Weights of a small GPT-style language model, trained from scratch on English Wikipedia: MLP 384 SwiGLU, no biases in attention or MLP.
MLP neurons of a small language model. Each row is named by its layer, matrix (gate and up: input weights) and neuron, and shows model dimensions 0-191. Each number is 500 + 50 x the weight over its row's rms, rounded and kept within 0 to 999. Numbers have three digits each. A neuron's up and down rows have the sign that makes its largest values positive.
A block is one neuron, or neurons of one layer that tend to fire together. After each block is what it responds to, as a language model described it from the Wikipedia text at the highest values.

L2.gate39:442485594451587394491488505505545556480520531456544537428540528490457501466487413474479455459572454426527510569465487473417546573452485480462387535494456487469462585539570581428566487561643573479448581515532593548473549483551487481543525466498472518446522449383539494504404493509487508503579398554452509494485429569468545433543449413534487565490457391510477528499443451511561590563485498526449474504497522429492460417425511503535520444457507501473509486486446505518373514535620517507545485539516523592559540559535538509465530481472528522493548438381489502528474487452541613526
L2.up39:525538442458520557544420505510530532486410514395468435454461502546491489388492467555431443581453536547528428494447509640469426470417564501471455445470423537507498526486564490424489518537566560526404444459601578491480556440558522550607489527541464518514478416455522470529465527498549502471484342495523523547489457556514537505512433507499477634460475448478528505538405539525583530571519509542462543499555485359444512466473504545519544502408478501471515573449537538519531512448504502388447480535506534464470423437584503471464483466516574524538487422404587477557529517477513520540
L2.gate54:555557497558495541544396490456459460454473432460479560499500559465498563551546517548494542535537409485450438496519446569521495563638490524457399468572583529521469485505447493484528433478430437452454629461483488490483560417417475440504579583420490505522492531530536512554596522514456657540567520536434582542553465430423550488531506524511490407526523480428458541480452519468544474584489484458480550517495425433539520501510540532488405532575539527504451532549445414524538479466492516509457425471479538482455577458449464440462654417562488565547512521438435475478552474494464476488
L2.up54:450540499490469571520477570454520442506505495453387434527420501450489579495477528490553477420417436555471509522497487401468458385572506430501512433501563500458458572504484554505513525459416520455523453540555485504469582473500476522501485498494447488442504450432429456351530435427425513532467511585504420479558471610591497594425445461517455522528496418485494504467538538439511440507432555582485520574561439463502521520505586496444502519438441542421374527540598482523489472471443506505472507471474451549425488472481443487515463597487367527524523537466507561570518417566475418463
L2.gate75:463553429521462535482497491515435458451499456539456572487516524535511451476491486502513556531530497574526590480625512520533433477506400486493530472486452613621409442582491452477533416574510430553470643438535405507570526433456512514454533455469458456670564450477479397505506413503474445500487472429377477510561484492495333430469570458533497495456449444511516534539437529634506527521518437464487448527467459540465525528526533558513555487522384507530453507543462474550553489458558478460503478506550534475541480499551512461522525577486570438479533505459505443510474528501447467512
L2.up75:444584521519476548435401509424515542498564439481462455457526511491506486430532490514491531433502617492612450502469494502516420623463535532492518417450533520485404481524477531420484633474518550601467576521514483406499444512507502550494435457485522509513472397526435490418484537461440581549465481398471517561479486587511450467474499491459467534492545504522554501498453470522489490453621531482438494576504498470482593432505520494506490478443368532487511464429495577355516455470480430438514539617564495461501457529615474446574485491537488470425504514487525384505518553517523448436
L2.gate296:440530599500545455504524554449534377545534521413507465524579503516454511397510493486552540486475510540425486539535445478478435585539451508457436471481490517507496519490496415448457496499468541505468655428502417496429568463531493476495562425542562522611552436595547517535521502534573555513584491490492516494551375438495538586551521504488561487522497452398422441412516544504572526564517485480469538553508469464449624593487462549567495525534544578515504542528573460490467517473453477497460401424465493426528473516458520463481511558508490568422504545467449478435504462597470524636
L2.up296:497524562550458582510589508566499511559475543501419468464436544507438504500427451439521483498436488423523566551491574464497490458481449461489496406482489538571391541586505601403416497487451492420545495490522499481506472543438434522472508481533553564486453540439482469494540554547512474564505476474407535435537564501467388520557588408535606534545399500594497496398510549512527466525509442444528507546567477579483552433541568465508417481491441438488487405504443547547513393517510457504480582513513450542412458542486437495425614476394498451487471523470482588556478507532506467571
Description: Final n of "then". Final n completing "then" after a split "the", mostly meaning "next" or "at that time" (the-n known as, the-n struck); weaker hits on scattered word-piece endings and table colons.

L3.gate67:444430554474527544506613551586528557505480502482482498490487465575426526486509447556566524471546521555545430495592429541521482494497506462569577475453446465498400435581526451569438599602506511562494556424384482536461532496579431510484515520525466537580521516478569496505477560522442595525446512492558566525445527528404523427506431503592528488548528562516581520511465530485492400453508518447427469583493554472530518450492518530498533535508456531544437583418516438527519489496502486508501363592546592600444447488500456406518527547550565505471487547568509508459450420405552478539
L3.up67:504463490523569409445508424445571553519431541432559496459478441535474446537529419566490573460393562450454535522503411451540496517527550461501499449458506474517484418618472409478588493447448622549518626481506576553524579456448471472534493563386480494526501482534495452516557504603500496530492525493537483499554389491471492519458447498502475505519565611444519588541500517441568461577497586514402439552497544480444537423550436463466466448460471467495507512461444430487457502537517470360528471514439541510430473507542528491531538470496610472456453509493451455521595465406518519529
L3.gate104:558400565548576521546616485525487501478478544429533499474486419379477479485553469544529577545495569398428534434533437417455435518581579542415505545513491485532511446448520460523445483512434565565470526505529487511479539400482500531567536469496502491498445419442527575544402529558539481591530593531456573509427477535512562487521486537491546477460405479388547557544553473586551461537537520481412483493457466439439451491401474500548495514378491498400394480393493437437490561500508490458563558488413518507552455469512554472514505558544506536513493471498498548557477435447475517461
L3.up104:494492548565494527566527532490485526491538548460495499553477497393429508513522391497428519569507557499482485494552412484478426575617459510541515475451390547599546594477449435570490450492420474460416657483558534598465536357583490460493547537539414587558528509425487457501557484532500510459510574454442542429417512477527520482461521502500466563442552478446427546534576511574507429481538507495462484525480491480511490432440494430509472526434469554517432506451469452506492508491563447497520540462514604482506509466426455473493535473579576565531413490538481491457536421443460404570
L3.gate289:499479516411558496582497507447470493559523377544544431571485413466528555531464470568535594529477583504488577445497580511543572466506537515549511464548480522421515528540495497529469443504476470507387512464475561581436496399492529529456482565517415413567500398487507497466543470551443584406512544416536447438430449471517450551516433603479443502394502561567415541508548546489560522490459498440512607517481564483518467520524513541553458505413510573475518466456484470478450532530546482493577469561483424520539588547557369421564515539550548566449479561413447500504519492478460519483
L3.up289:502546594506470499548566523440491477475474507519410513529431465533553467475487494535461477512494477543463468564573401476508390434464529413529540490505514511567496610551492354597573527570476486491463549563501516533569557485490467566422502598382550519465501523468518451426460475535531462526541431456463469389472503474549500414425496489501468515559577470476487432486475465476505528447522508551483506508491425495573496507453475502488532522444403503525482556480490518560512523526546439353627582522546490376453469495462530499557619437605457593497448495526508540503580421550505532507
L3.gate362:536477440530401530547503499527440446515529613559552507391528435470564459482480432483516443539525510510492573488452467436503423481507489508418439432427430457516551525497404540487416507484542522484527564478414468544501602444503373518442405578519507487553500526501452472407464509517516483506525565452485470510476510516442565433542620603488531561499504538529409506645540611445606426459472499507411472538570513549443508471491423488508531475529467498401445476491463499507555522510487443511471578560537500550571546489536498406456434433548438481518593514550499478474520409498506500481
L3.up362:507482476457512457529512478554501479503524557475519498427518509465487494431540391532438469457482494507497474475451383427624453466523561557484528430518487443562493586627441419488453477532545570446492600506502434437440589450623433470588472542512456530560575512516479558473518522387532523462470482491460413479532493418459541574569479504494580609501535493535562515501527575604529477448492502370382518506532496460470509485518380511479540550410462513387478542507559504522458472486503488447611497486469468584517562480508522407477491475539547452484491449540453494426513511467497523497
Description: Sentence-opening prepositions. Prepositions that open a new sentence or paragraph, usually before a time phrase, e.g. By 2019, In 1987, During, Following, According.

L5.gate381:561410480616512505461505448521482552466467449408504525615445483560524510462525458480555538482515464501459473557391451443565515512557595372462519520458570542544511499584538487504578490467435517512420516501539574431440397427507388482520497566556577477485556471503465529413463417435411511483492467508416532613529450446482510540518516498609489496415554531584467552380467497484434453450467510546403431497445463505492523541440581518507482506492469561488552436430447464510571520436454470556580529530538570465470473467515554463531445461515508516510427469590515489482475435521507477523
L5.up381:478532465441442472600521463446454442489468487468385505532474488463485493530452436525402526367568592421512575427459524573497441542469511528564388436554459523477528490450659511514382456513499542495503507494491564567440522517489470452487519488567462596475488485442569507439492571538476464442425615545515494512549541360484520501516536559575508480504461481422437500508555508502588540484497533476469532458482558523541521493496619499453537561475472513441482523444357378493450428535504458554498498488489490554510489530513540513538543416626490474533520469487510548542560513517507492455
Description: Prepositions opening phrases. Prepositions and multi-piece connectives starting a phrase, often sentence-initial, such as for, after, Despite, At, In response, Prior to.

L2.gate103:366486425543519501576553479463597519500439457466508513497470438587508514475490452625454545515507527548573497473627431470441520549487547511497443430485467452519501542479466564517449540477508517451455465531479521557455514470497491480521502444509360466550514420560531435495427504560533430528479472452450526570466438513430568564515447506480477476522436480465609526584476459542516498514556527441455439495591462463412500483543567439544458498383558533508457457543399548461498550468494507417428475503514582623601393482416522453439458559599529488473484524446500547535524450497550537527
L2.up103:508483557459471540495541460559406424518532466508502499577485505480514501519495466532439454504505509463418423468571476506423525450598514506488582461452511518464491485390516565501502528433424572444465545497444496440464516473524488430538535498397406477488572415525495532557518427600479468551454594458420500570440446399446584485498484535467532545476578457414581535589477499475502454517486578486447592484478449484438514498582493474500514441367555529542465473525392547498543586501395504456449456450576568615481474534537527386514484581463571494474495490475521447518503481499574532560
L2.gate145:433477498575477587526487533469449462479552422514548531497398464441430511480509354440491546575504525521532558454578507466549523580515490549477582519504491473499565541580470395552447446501548430484528521541529565526453514588480481439408497520414516446505565455466359478494558433491442534508581535498473492523539418450357484450490500482531470464470605545551491550458535489491507475490516478380495544473498376520452551508556498524441517488494574521465604427484528516459447521479488477490510446443503493610552553566449482538562589431510517428524504614462521492511475502513412560504
L2.up145:512604423538473556504493431491520503416475472549515548590563500416522498464524514439555412562432541458476421541560438514452465465606513494540459504429483452446528478461479575583502477500527606522561572445538565470464499560436495473516535472586457527523533442486520574513525499497496544476527464445488445528453517531431494479360505456416471404552617496449464534495549447568469511486523523470517496503466490462479434487428498540533538564528500424433519524590415559484561442489478355562428615542495579497553473533483410477458506528548516564507405464470533432562454434434504485566
L2.gate328:509524505507491534500481527517464583498557573468441452441391448514591505468454517486474498588501476502508533481449508561487509505434549531589514491463551544594519441521515451509432480420610482510461500506489456414482546426573450478484474541431483502513509401557470461556496651511580541594436451520498543552464504474541579484518625490488506586576443472499447422480496565493572444508534571462452492555505467522487533388569453607429477557421563539470572466378480547487546537503435540408514574490473588437493509472408445438509560536483543564482505440550487530482503496552430453504
L2.up328:522485460504535546447504551546396537547521402557492485577520424518427473444449536512480459602483558540492569484572440526440477564514596563502544531559411551472558463456600498524545509505527566425465544487483466475494480433604432377522425488471452492587544451591496424493490429536590494541482478476460499611493497509586470505446569525464475585570546475500566449464513464532517545431489499523495458401498494499493542480568556564504501520423524611589526546415430437556570524492473452421534437522508588541471496549433433428519565426468517442445491476490489451492545522562486468517
L2.gate353:629442470504503551480518518518487514494466544551526542499460503520503538491484532486419451514509606527572528418502505434514500465435570512456570538535429566532514382517533393379439470486507548508619509545497458451572621531486549461492461590483526550565493558528497453453590502505447486490515506475475350562547494484498522484473472493579523577480558597430447535605511532382490582533542530459457468555553487488508418593449502477528445562501512586499496450500506547391592511442472527465439438545480505543536524519487562417465390502437490446480529529493496497468451571488452525545
L2.up353:535420555433455566630493554384495542575537400540401470614586505504487446472501576541476552523497541526575508484538578521473493577447551542501517470481392524513491537463529513471490450518554440514443510478446445433430538479523497431464508438509518533549365514514537567443493446578435478445484483518466411524493497507437579453443533524427478517530594562549482571420553441427536519458509477514533527592474404480486478579472503516534517646487571525547476502610538539484583513503431480511446426450554535448454515583545463406509522533482509473464542491468446478442492517475470495483
Description: Second piece after initial letter. The word piece right after a split-off capital first letter, mostly at sentence start: O-n (On 8 January), F-or, H-ist, O-b-stetrics.

L3.gate36:523483582544513500621554479504483456483534537504415504523566386521503430542405538555457482467485445467456538525529580445501523507545438570452575569467410612404505441547534563509507465432524458444518534585569525523499522496465483491431539480420525483509529571490524490461490565518483576530437552450504514448412551509522550453478500539432473510470506468583549425498444520500530587566572430491468431501554496466531567483494476634464520572444564412591486459490423469516419578507474505503472413510542522563574536476524525491491514557547421466526436548523491506542541382627432442508
L3.up36:495436520573550496493455578539551593635504512458528443476530503501525452473439521499451459483479474486558511526521471502525470547514525576469531472459402446537485550522551448493390482463469460602575414558520562470465492479462501573549566504577574581627483393428460532456549485506533495605578502494589488501493553564539579569609518508467506529511516491429396533471434480528550547467554532473509425504460506463405446460479557630504525467483401444557446472573454488551539470559589491453437465553523544474550451491463490463493588481568446526518568571531496514495491442488556555535
L3.gate70:430499503483453445451536545576475411560513417431540592539520526510483531478475448521557514489512546520476435466521462555507475495551356561559478500553451528483487610417497517486493474463424473464593472498547568438494506456510488397517654565432499542553524564576550531498473545578479540458480505535477528650544574541558453526447445489415502578432545545472482516432487534558553566546490464562475501470484519481450428468583509370551562527585500506482479567496499484461617464438546527479570491493513540489449573500495595490493541473453564470609498515547572480576482491510484537485
L3.up70:510531547536545522597529444449404432537454564520463525529529499525598462481585540446575552438541477555504579579512475446529525530496433516538445477444402555477482568514550523408545518542508423520487565557480544557515504438539425465468588485503523559558466549554507561456583531505459419500510497475528509469496473432610484444588518478467452500551482424566496557405551509530576589521531486581509570621555530459403501529514534465544512488446469528422421481451480432476445535540492429523457545465514521493457417483532551540561468439542503614498483500429546393510469405510441414550
L3.gate84:468514565432502487464504518459431537519591493508476478543542541546504481393498490568505539428461398444511541495458485538465550537540532496424554525448547471466495572513551455580569440421559416493490534553467603529525604461568439444556469522531442519495475485553540523494412502458472487511432549546579495478402512577539535400518476469524522531428519469494498433506510461524546506548514606480503552541508436385497572408485481475532476519452542608629484476498476547539458393542546518537614538483347473407479539535538504470469489506528443510443429579567481506545526539561487426440
L3.up84:456528510507616564565502486461503476523487564480424461562419488389522459509541459544491511553491499488494482447539567547492609532547565521552509433514493517441493468503434555409457481536646445512508414497516554495519583556379549568562468486510533551406493411526543502395502484486459481468504536473457554475431535604536516556481522564539527452419503529482471491479473460512512473541363505354496456539439504494516533449547470545555494505502491571518464516505479398433582547477548551459409476496478510545531467577513392425473537471504507469564396548494492632491508549551439483497
L3.gate115:532593533518469542405558540429431425496443547500568456550540449539502521477485443447614483482457528427456531459451490560405501445504527560485518525505375599468476497457527533615493511538479454477495513495580506432553579469559454476458514499518541443647550524493465516514534586506436526537515508461569551433537587514558523403569505469493503538499529565480510450583545465486639563433575527484464566505622467412475621508537542435497604532462417473478458488510466488529465480480494482465534489491603474506560458484499518546554529468513552458495418482524502575527510486574523519582
L3.up115:465451511451474500516491515511464483528479482479501545477534546602502491480349446545455546494456532396450490415589451520428549523511528457517403452551578518523549443516550429568515492530432543455490474473500582446553538481563522536466483462437569554483491483477577550370389547456490590527448458514479532521499520482517496508453560461465525516504408418457477443477461498509509600523537464495382557496460521430481478391531500413460637535442463498525481512549486510474597475513568515554575475471562548506494502488595523362513525512471484616489507535524589563440599485542466516454
Description: Word completions after "the". Word pieces that complete a word begun by the/Th, mostly then, them, there, these (also theme, theatrical, Thomas), plus a few other mid-word pieces.

L5.gate167:546576444443435413506466447507493420556553533488468505523422465537452431495444543417577456535498514438523504541480571480512469497569467493483573497411512498501424461534466438468460512434528445448531525495495569507541504460561433549471539494510568565511445404497507464557477542481524404454440514465506553478523518423522453574442429493529462468524518514581512596408505459521540505449515601528500525448436373519498476512605390433418563497590540399445464544547409606431459535440575489456522501509468492454540383476508469452467474431461516561476513401558434464538491521570517572518
L5.up167:497510581614435399554570479444480525476525537505488525479500554497489602395560503487471616500561443486531451576533421552462511457467454550484502486550568515494464491503460521514498555591477518617401393522493444457532430537456503455575503549499469493578500544554466510484538457501486514416520516425499454457553549432542475451490588433469539591500455492486492523524489492506375504570532413539512517524569535450484550516498543445491557434502407455539447560478490498585553538492440531538518479430531538614406478511525558528504496516436420457487492488525541316466552445502440481569
Description: Boundary punctuation. Tokens that close a phrase, item or section: periods, commas, closing quotes before table bars, and "==" opening a new Wikipedia section heading.

L3.gate16:455474603530547437446511502436524573426450568569601526460401481516528512444616432514636488487469483512446531463444486523441451526457555590519576491458525511512584493553512505475459491536462464452462553493453467548507416467451515548491493410552414542564469495573531470493565515505500505484469480513467482480504561487454566513562556464529532361543488463610418318455530528520505516530472584470586510535431515502397509567582454563495504528456484475424500511455561468434546519526437458511539490448443586553520509421484510527465527587505531520564564584489554459506474531482469511447
L3.up16:570479383490492549522425564497459501471536565489346511432521519605498479480556518490470562553571467458535529448578433466434432436582521584427397505498527625559504548569425547492480509598496426472544500447452508436418484461528478462496522416532490559453488507470613406429514502479524429555516494589474421399458460504528514513517476490411488483520494478586463521445547554461527463526462476520478522528458433539637553621444590534502541467485489512482433469500514464533459461500401486506460502521503426498562465510528497488554507513565543505514532563459536503407489443539498452469
L3.gate49:479498537606524568488466585417394481434422509396483456502450497462563466472486437592440484360517527565428509438568487474542567530498534465567458496506451595507457540486515569426431465544469552472463497484478487480485448464486534454475551446500589501505486469505584554504578464524499488609563602481528520527500417518486499602493562394498516563553516542561535405445448451544432553553505541511460521492474462468550541549485495479503532534436476561576499519540482481409562522505522629438481460535481476490516539389558593452522510528536511524592556479523471559562484588561541534573
L3.up49:506549420483496504505546528404489515501580486491367541487537515547466534457443507552508456466456498514503462419499587563396586441503515570566549544455513470532550550547563441437492544437488471468547494482561451535551452537535523474529470555564654537542537558448571591553423502483462527531502496564392502538456560495593450558501418532408434503531471417474607399439466508494577438534380458625416473492514517558552498531443531521539496460508520484443552510430549515472496520510469459532539539602463627540484506553553481491500518527494516534504529555450532486475427522502459467549
L3.gate245:408519429503579540470455560556510550522491528473479435505447516492542387571490425492542527633552521502421436513444465446500499426479525439535538505454486542464442469548518429536637515460415475411470507520476441486495400381520439405477515494494508507448610476432477496527550546521522489499508512437413496583444457491542519493546505520524508485528481528561398480486481421478495474491524414413509463513553370513450485483514501473451514449522540465434482415475488465600486496566471443464450567517490516494429511471601526500407621611488553542474435498567552464397484500564479490486
L3.up245:516378545609566490408546499534513447537484543534472521563399397474435487492455456483448513508500424522487532483411531566468458410500490526506473488600503451447545460517546457528486401465523531510542498424480570500506481561423530536488573565498538419444489483318499499517506445459521453582557536426410544447575557532457495528509396509402454467561485508473451452488438429583536520386450503534492484406536430504510520460525428462463528461543526521549462453465447534451434508550497508603501519519527482440540511463482511642483458483464490539484593472460484566554532527475532476550
L3.gate319:476458512532468476471498528415476332486486497490451503576554439496448509573430506423463503600434489446479429488564509515572404521493475480503521488479450548579492481595505455419555440425571539509444434412494550519501554442516448589556471377607485422550505559484496564525578580471424438533449554516441490560576455436497496541507518401481455478467522506536541514486466468437495450547562441451602559594538537490534441564513493581528544485560460492437456451499489533503488521536461494573480574514544467495466451507467469531473443470504617425526484554458423537526441413504524448543
L3.up319:400441491565527584564582487537451461588483529545542469453587433482499507627571441437501491550513556477495509526439577588534540541573460490471508501518442538477513570553492436562483499458518450425565430444464531486459469526502459454435583499536533508568472529432491429557545461527515445535563507542560571529460470526529488516565464479466567472451378482550472457537532550491496443601471427617426538523556475491456489527461561561439373512469564616413576476485455486500444470501451511500429500446524465482424424561535485522503539528508543475485414497542502533476541564521630498569
Description: Adverb-ending word pieces. Word-final pieces that complete a split word, chiefly the -ly of adverbs like shortly, nearly, eventually, plus endings like ag-ain, ab-out, l-ines.

L2.gate101:502515463455486637517576487426501601438476436475500512527446525418498559505449526478523529518463509464427470530479464488563630470448413478463477484534499408522534416534554448436500459531529374510463555427429537472543440465541445520492386498505508585503388478572432526525517460471565490439513428491543512552461541495463660518496519479539555471480483540455529381484404514544528482487528517539539482495583450488446512508514534456504521504425583439565590521538534615458482497564533513494557568486450420432568604520451471512492544559530560500490515568449487558495486546591479487543
L2.up101:477491531476525562505520488478515469528505529452503540497490512451488440498570449509474527463500508555484549455448534423566580503501494446484499479484505512547411525527504469496543445602527562373458438448598489504453495478590386466424564462448451480490510495471449537473500518494468500507554534393380491470568437486547542569619442516452550497524413502582488487530576550444562496459447537467569497415485422521494458604572459437471515465543510554479461444581549524467408579518530584517571510365534526430485437467534505533434543573378599474530512505452575537471511463562472441587
L2.gate249:426454519625523544535547533587520449493558438481530496471486496481554459445487462449439565408485451448526533552491486539540468531451470502447533498533531482472424530460499539489416454513484544450603480558549492408518500490542492479425526506502470591470567525429476443419399474518404443539512483528544445506442503454428421485478418549595480465484462543638519542439365556462434434431518504457493466565505457496466486517468483469467547520544491595477523492594543524458490578516524482476487545384668491552550550618510414519582520515435453538540534527510428527462491467486486505542
L2.up249:544527550441450484532510557457638473506465509594468508465502579493512460386514540471476542576472573487541434495535492562458467419564607501591457472479495427480438519512544455530481433489516460559541409424417514496496570442489533577516499499519447467506442526441478582557465550557415513495490519525437504511491407484547510532555469598511531522535529472521498497552510392401463437511411458499551536454538424525507557524525425497447573449452438488487553424591629459479546510417478491446500399516495513396469496464447502507440524450372458588455514536403511442519489518507509459481
L2.gate358:465564462421589547539483445609551497395528476455517547453460383527414448543496401501451509495494524559402538486557519572503564436498527466471469487573576577485488421449504439648454530523498456400454497520546497468453515467504379404498549453463500463537454497510507499563579460468631540498535396493520512591487514411607534441538461474466453526419500466487479470573509486536603460488463433486508501489509441469429431505502457465521522553461539511546414451554504438538478601483551514499531506480451537552434514510467453439581429526459550462444480553513501475498483459487425504491
L2.up358:514548491547496395523454475550444452489427543503477534453512553444468553650505422486579531476486535413425510544527503527513520559588578551422478443531479488473486432473439538506515441526508504504543496511463378433545458568537481542328560514519463593512541602523459452474475480468508504501561387475470464461483507436482475388471533466489492490532363427465457504539455455466485485552463480527528597512455538500448592405476498521541522552614444424522490583549436509452595524466546516453513487497577404503485396475545480504518508536511502548501477531519483491472496573480427424533
L2.gate369:483422541438427492472523509475438462565533495526468471450449458549472504482485498523499564554531482456550539526486446529592464493601513437546569540522486501492511540618531514542443519533589498465410411484505405519506515521540488524510394492471466444508368492514542362479483530585472499523559589411550523556507503519484559508480399588481518501529498603500512481512509436456551539561512544547392502469500460492428550451534569488498371445461670493480489547586490518477429450586459475410541525486468450406531466570438500457504449490550496598531512544470524494497461412557498489455
L2.up369:509395428395484554474498520525400467514548551451519539385476415439420448519471513552430463491440525513490490443508437572508431466636500452510516549473567470537576527555559452567491531558465466438440436556531412583472483482552486491452422514452541438515414411539499495541518385466433586482502519452499385521517542565482593485426489570453475561525503554484536459494564447512554545539412530580497514438480408491546522467560539469443462484433571521532516532498502562458377476509524403449551514482465511503580447517488503434473571483516486551417472541479473440482528464481548522484
Description: Word-completing second fragments. Short word-piece tokens that complete a word split after its first letters, such as ss in across and cross, ly in only, orn in Born.